Weights of a small transformer language model.
Training: a variant of Adam for these matrices, 1316M tokens.
MLP neurons of a small language model. Each row is named by its layer, matrix (up: input weights) and neuron, and shows model dimensions 256-383. Each number is 128 + 32 x the weight over its row's rms, rounded and kept within 0 to 255. Numbers have three digits each.
After each neuron's rows, "fires on" lists the tokens most often at its 100 highest values on Wikipedia text that the model never trained on.

L4.up549:130101135130124088130134150149134144075132130113173097174138116101168121152142141136082094126089120073092160118092133149190121130153112123098076083124169110138136108194076102098125118089110102104087124169131070158108126177149084209083126119096104127181129126108098132150099078156128136105092088165168104148139106180097141148109120113109088115084041132150160098095137103085163144072156
fires on: "2", "1", "4", "8", "3", "5"

L4.up716:147110112145069114110153147127153145076129089094190057127065142090162134130106180097102077126119124118085131117122151093128134145136148172039172093138112099176100122113099079177070101171115100172131198097087103160154122115152157147124147077180048132111122088110127148135151098135078091179143091146139058136166041150110144118121105093106050158107161131154105187130096120106199132122136
fires on: ",", " |", "0", " to", " and", " or"

L7.up1008:118134220123128126099147106119140138142130155064130194157101175105135141157115162198101133090084105072096144105138107096120137142145093163149076148084161136164082107112082149100098127173139134115119148075107131155146104125118181159182135081123088120176117092064131119125086106126110183156116175112131115090093113137157136126147094116116181156146143110148196167134173117060071178104145
fires on: " have", " has", "3", " h", "2"

L7.up451:100092078125135059170170072158111152152125143057116105197173072095149132149134148174128126145126165100175190089115109069140145085135125097087121110114102102101107072140150106117134118114084115170095102078158130121109114198115160123150106170103136161151089140141136069119084127150111073118144144115106114155158149142127081139128124142116193194106115099160140124150155160095096160135135
fires on: "-", "o", ");", ",", "|"

L4.up413:153139139107096151132149162163097131062146136079067145151150137138114201094132144096121087115103139157129143150171176080123089151185138152127125127159045110130221084179100066104125130127114146127116139146118061136189130166151113145161115189123091212157185041065129086126168145140106110185084102214146155119143188128084156152077143107091154133088119156130146115071118177063149159098106
fires on: "5", "6", "4", " as", " formed"

L4.up264:118092190102110123103089126151141172087105097070179161149155164113150124144083183100099115110095113152119100081128145191147156099129177112130114164104143113116095112072096125131147120114187086122134071088106188174205069185093198132089095034107117093159077090121079117130157155180116086130133106111100162187191072095094093095152105125136157164141066112149109179125125035136124149144156
fires on: " ", "3", "2", "1", "0", " it"

L4.up733:057133123110131164110116145124072142122122141138120183167133096151089103123142152183141069152144133095093109102147117149158071103133130112069091092156103060134147154117164109096142160071125147151154169128137077161160110152146127082148066166091136105115213135098119102101121115105139143122110103151186075182146094181095160099135215139129071121157111170124159140066158130183127180142166
fires on: "6", "7", "0"

L7.up1056:136185139149162050104084124142125146037057086074105143143105105099089131113114149129147114149086090176124143101190132183134096113120112119119194077095089131141112190106119163148112101123134139174066083121119107100168134220097091142175114145125142195143091145140097090139138055161161108172149161167123141159134109127106179119169084130123088162154133090164156128161156120101090133065164
fires on: " was", " R", " |\n", " being", " this", " were"

L4.up515:156136111175134136095154103099122132196134111106147141109151068161153139114104110151106152123121111129175151160085110161139155140139131136139084080114174083071146145057115156157179121114137110132173116151092089125143173080121151137107144090116091137109124132110152163167107133184094148127177134103095142177091123111130066127153140044112188168092125104174102133180195106119104143044072
fires on: "2", "1", "3"

L7.up1446:138140120117131096176030132142144152167127125068142170190090088096122135127133129125132114118173063091129149137093178103154089157115059155082126115140159170093138033150078086106142095078115145137107154134167128152121139140118092118141085098141105137114185100080103091134180114123158088150186070112138100133106141105099133129093147078108122104179095129136128119103146068097071138083136
fires on: "6", "8", ";", "3", "7", " —"

L7.up435:140139137145119093109118117094121111065157038125100085121146159116127173170073137126131115089082069059085096075160162132071145124131096158121154075139092148142118094078099111143046149161124114133106159132092128091156119119129134142144127072131077114098163145069082143155094126192123095165161111153161116104125132203114098113101114123142153102119127110083174157172118115081121179122149
fires on: ",", "-", " –", " as"

L4.up789:125124114187122156135111074119153117137168099112200164143129116160109123109126111121121157116154123119102095162164155182139139083146112118124092127142116125175108155115082138113157095124126168140158161130085109164150117103094181138070113096084143140127134106123168103142180139102121129114223163088103135124102215107148150144148109131063165144159129095148169128151163124151155114064080
fires on: "1", "2", " ", "az", " alone"

L7.up557:084183095146104074146163112144159164146104124072112091173096106120074105123136106153119096152144134191125089128132095167167061110137149119158157119163167144137190086139093133074154163104131142119083148156129090131146103205150193139083116066127125109143156092143164096147126206152170111102118116120130139164115186158175070093156136068124165195092068087106111103148121152154116141090126
fires on: "-", "ologist", ",", " kg"

L7.up1739:150111079154089131096123093158151114114182140145089103119171131068155140172127187144107097187046133113148126119135094155130117072182146116110105160110168127157128110154082134132097047121113177132060112154104072115197105118106178123058106073109146120062093095109100113150082148135121085095113206127150146116135131120094083116092153077145129134128150189118082182100117021108095156116151
fires on: " ", " |\n", "2", " Th", " Pre", " N"

L4.up368:141151149127125142132098106146067146090104091142127091160182092136170118171120081129155165096109103123084082127130178144129163096120107181107125124094165103127186182105072161149103145121224035107145117110149131159173121133106133090100128104104093117143130082181163125176100145193146185092168110109124163132117100115131120099148034091089136114159187174131130148177104071140160103085073
fires on: "1", "3", "2", ",", "4"

L4.up1612:094155123109093141091118113084135132080164151162100141154171117113168120131113102174146145143156093087136084064121086110096113106204143135125113164146110134205140160173043115103142095136131159100083161192131107127163088196118130108059076142150139130082188158141152100100173143202142128125208186146141121181101180117156124097163126130096171117118098107094064154094172078130161112129137
fires on: " ", " had", " has", "1"

L4.up1193:139138153184130121139099097122178086153166101113119147140034133111151131191142114152140145107168142131180070133139056123132168077154189090136100117142124132074077159115121097226080132129141122061140158086162165176153137113201131149093138146117120069133097110085104139131127095182075119103156079120200124115100141100120141107161162119137174148113128130175056160157160149123087136118144
fires on: "3", "2", "4", "u", "9"

L4.up1617:130140131100095105054199159184107165156201098111096128185106110148103119158100173099161108148131154167132101097112130096126136156158104141137127163119092061099155109154150079166068164105049125143096085148183119096123130116110123135139132148116087152125148095116074087102186120196137137140101064129226142126152133142103122131170110093128121196179093130128103124134151197101092161083144
fires on: " a", "″W", "|---|---|---|---|---|---|\n", "ec", "r", "|"

L7.up530:085190152099158125093104070063133150037102108067085128139135150087127159107122155135153061117127147103102157103108175080144107132188140078127125129084133189118139096158159109141150103127131133195102128184146121093168138141119166134123178140104105141069161108150063069089148135126172099182063133131117115102090128092194110038167134088140137108080153175104166117139115105111117163109118
fires on: ",", " and", " ("

L4.up1551:081186198130089165145156062135118152106159107121144148110129128156135090146104103158104128103105125077033099163123141188141105150141076101089080129098131144105141087113108143170133151080108135136114209131094136127126157118157145195093052171082133111177174069064157109077133162172183101117119213095161108129148129147159114127117088057078156146142164130155093118152122096119131141150126
fires on: "1", " which", "2", " that", " each"

L4.up191:118130148123124124115096129134186186110107138149095134157152118123156172198122120094148087072114155114097067123096114154103085174113110110071127084102045163145140136148122093177105147097099105111071197138110136130166137108154123158108143115087136151144188145104081035110106148157175044143183118100131114138114074162149074103119159104131135124074171169104185104110158101119162083105103
fires on: "1", ",", "ed"

L4.up871:113131126179128144154122079063158127063128100120146148146145148179158134176116132140136147099128161123134149136127113095123158071124149127133163110135174094104062098130121116169112092164159125115142061055126139143177079128169137158123166065148125032121102142161129084131103154148133106079130132100152097134085153107112162058153127135102202145086123124104123109125165113124091142075102
fires on: "1", "9", "0", "2"

L4.up432:102128156175118094085143111132067126135176152113085061127073116130177087176165122158159107127129111163100117159083142103167159101144087110124197124110088147123172141105124100164075089198181124167074139143152109158144105108119134149148106059084109109160136097147125148113097135088130115066141167128099111110157129116121096115104073121120174115154090126114150115045149019116104100086149
fires on: "2", "3", "1", " April", " March"

L4.up1006:129128094140103165127118094143143114099083157083099156153132189129118121082173186171123112098135118182146099119107163130163081167141042107083138194155137143168094118092116065059128123090136110159106146170105109122159115137145137150099098123138110120149145128102172117133130090113118111172115110168131068134169075178085104155117108143110112126195107104108148103059102123131162167086186
fires on: "5", "4"

L7.up963:112174151196133105118135141151157132104165123129053186189146091089182180098136158152108112064154172117095113056149133141170095094130173109107129138138102104080132155183165068132139127116136147135148116164108092100145131177130136086149105151087134167091163074062174125130162066133154107150158107081124134132121097162134152064172137090104135135168091151147136094119149100106087121104142
fires on: ");", ",", " of", "),", " (", "ş"

L7.up201:122149114131119049106116059104119117109095030099104107129154143089103174158116188132089180113139062203098120166117161193104117093211106137130106121150138149198106169097126176142149153181194085141063200116123121159197023175128178175144112139057189136135135107097118088109172140131147173154128116133096065132126175094168160068107151117097188153113121081154176128131161134157150157101145
fires on: " ", "H", "N", "–", ":", "1"

L4.up606:116161155142189142174151145172127076109152097062122148157169123111164157102096183148075078156154117125088125119080115131143074098145160118117067134147110073127170128163143100172146158080109135126197174119103120151119126222127206117152142112070136115061163144151116126162130077132150108130118083161111106114181148145128083156143112089107119071122160166179114144153117146157074112102118
fires on: " as", " and", " As", " (", "As", ","

L4.up129:090103155200097140202119123131160193188113134167104095181167124127145144188155110167145170139123132138064052140171147130103101091102096150111156063136115167123056108125061086175105081059110148162109129125132185219125106080118173126094102067141136113131117146140069101126073114139155121163125135096186165104141068144182108118089106155116186117145109161151133115146162101071106121086132
fires on: " |", "2", "1", "″N", " cm", " years"

L4.up398:091119145136117132083139101114141180178113125091106142174170136113209084160155185133130137140136083139143136140113149175149119155162196108036083140142184058166172135118080113144141077105079113111077113163092157145110131147150101109136091113152154127191178097112121106128142125122139079120104171109146137135180120172116152126141118107096113137169123137103151093083165117148115127107145
fires on: "2", "3", "4", "ag"

L4.up2081:133163125121105091131140056119151147133114118126121105128178147112146174188125036124131091111158134137122116138101147110158132100151171130116157109105140096170118164069104111184043104182104077132166124136162151183151112104141172180108086162140145171180126059151155111101145163098145092110118125135118134094137149220109082146097070111103161133167126110131131133098135148127071104105119
fires on: "2", "3", "1"

L4.up126:049136135100130141105156150144115118109057134151109094168125132134131196181134123126194098168153134140138069075148143178098077115126156185117117146139132133124097102106133067168156122094070152146125136111148081162157074195196128155197140115130139122153159140124130111089102090121096117181130145157129116117151102106105132152106120107129107149155097192137176179101136129133180161140207
fires on: "8", "9", "7"

L7.up1668:102146077121129094131172065140093120157113106061106170133136094114146163106152170142124084088112131104139135120126140134150138120130085138138127138076172135111109112144122114133104113142066114132122086101196163069114113164116155106126156142107176113132088188154151051105084166179155116113103119067105122124136139156140107120134106115116165178081101105146114120134150136135110099161117
fires on: "-", "o", ");", "|", " ", ","

L4.up661:111141155104128166064092158170113103098099115143130133175145163121120178116160115146151094125090146082150074107165200164163145139095134140083090117127094142117137072161159161160130089079158105151137106119134099115150100187238158139133097206111164158145086121128130123108183127150133135154133095115172123133121114148120156130084136128091089162148112124163093176147133157126143160169219
fires on: "7", "6", "8"

L4.up1183:054148165050156096072128138102169110116161148087160192145073153084175122129126160136122139094104173178098055085196150082151075115156160133125075130114111138189144088130100133126191148118169104086119154130117127071188086121192144120107061122130205183193115130164128055116137090185125077099151135086097132119139116134192096081114112135097141127108126089127085171146170146125116112131185
fires on: "8", "7", "el"

L4.up1452:140131130051136168113132112153014146089091127140118164154108119132140138090139122145145125108118115203105057071190161128144097181175097179088129138100116094155068104127144137100105117048126115138147081174120098195157073108127165128138097061127111114165121137101113143101117152073166106122108122138124163136195106172062168040086126129144150170139115141166133096168136103104108087161161
fires on: ".", " ", "re", "ne", " de", "0"

L4.up1370:066127134158150163098046089070136135149134158115203175167103108123104132106114130098074145153187134118114075118111152121109085087163180134096155159143162148136112158112122070170094089163120142138147150114100103146130077184180127123092130105155167125134139136111096072144144200168151082129132140169126228146167140147129151192086110110112127176124092102105091149090150112106131115149144
fires on: " ", "3", " no"

L7.up1922:196146159111130058100111108102095142082100066173124207105183081091151138153148143131130104111075117152103105101180197130129115134106147113128115115045134152134143190187143120165107168122156133178107087145151107091181132110087140121099134160172109128120104147086118103131128104115145111112133138098132146165116137136166159083126130077107110110122170166217069138155125135126117146135185
fires on: " was", ",", " being", " and"

L4.up2195:135159082177165130126128122134129069135163154120162130172175093126146128186177111138129152138129152092111173218105128128132169128178114121118127103077135174074105145087108099141165112112173153052127140111098154159149104088128085144084108160084134110153128141129133156152113118156086131162166063117160155099076099112146116112155114114135176127125147104163110186138191133091104097093091
fires on: "3", "2", "n", "v", "d", "b"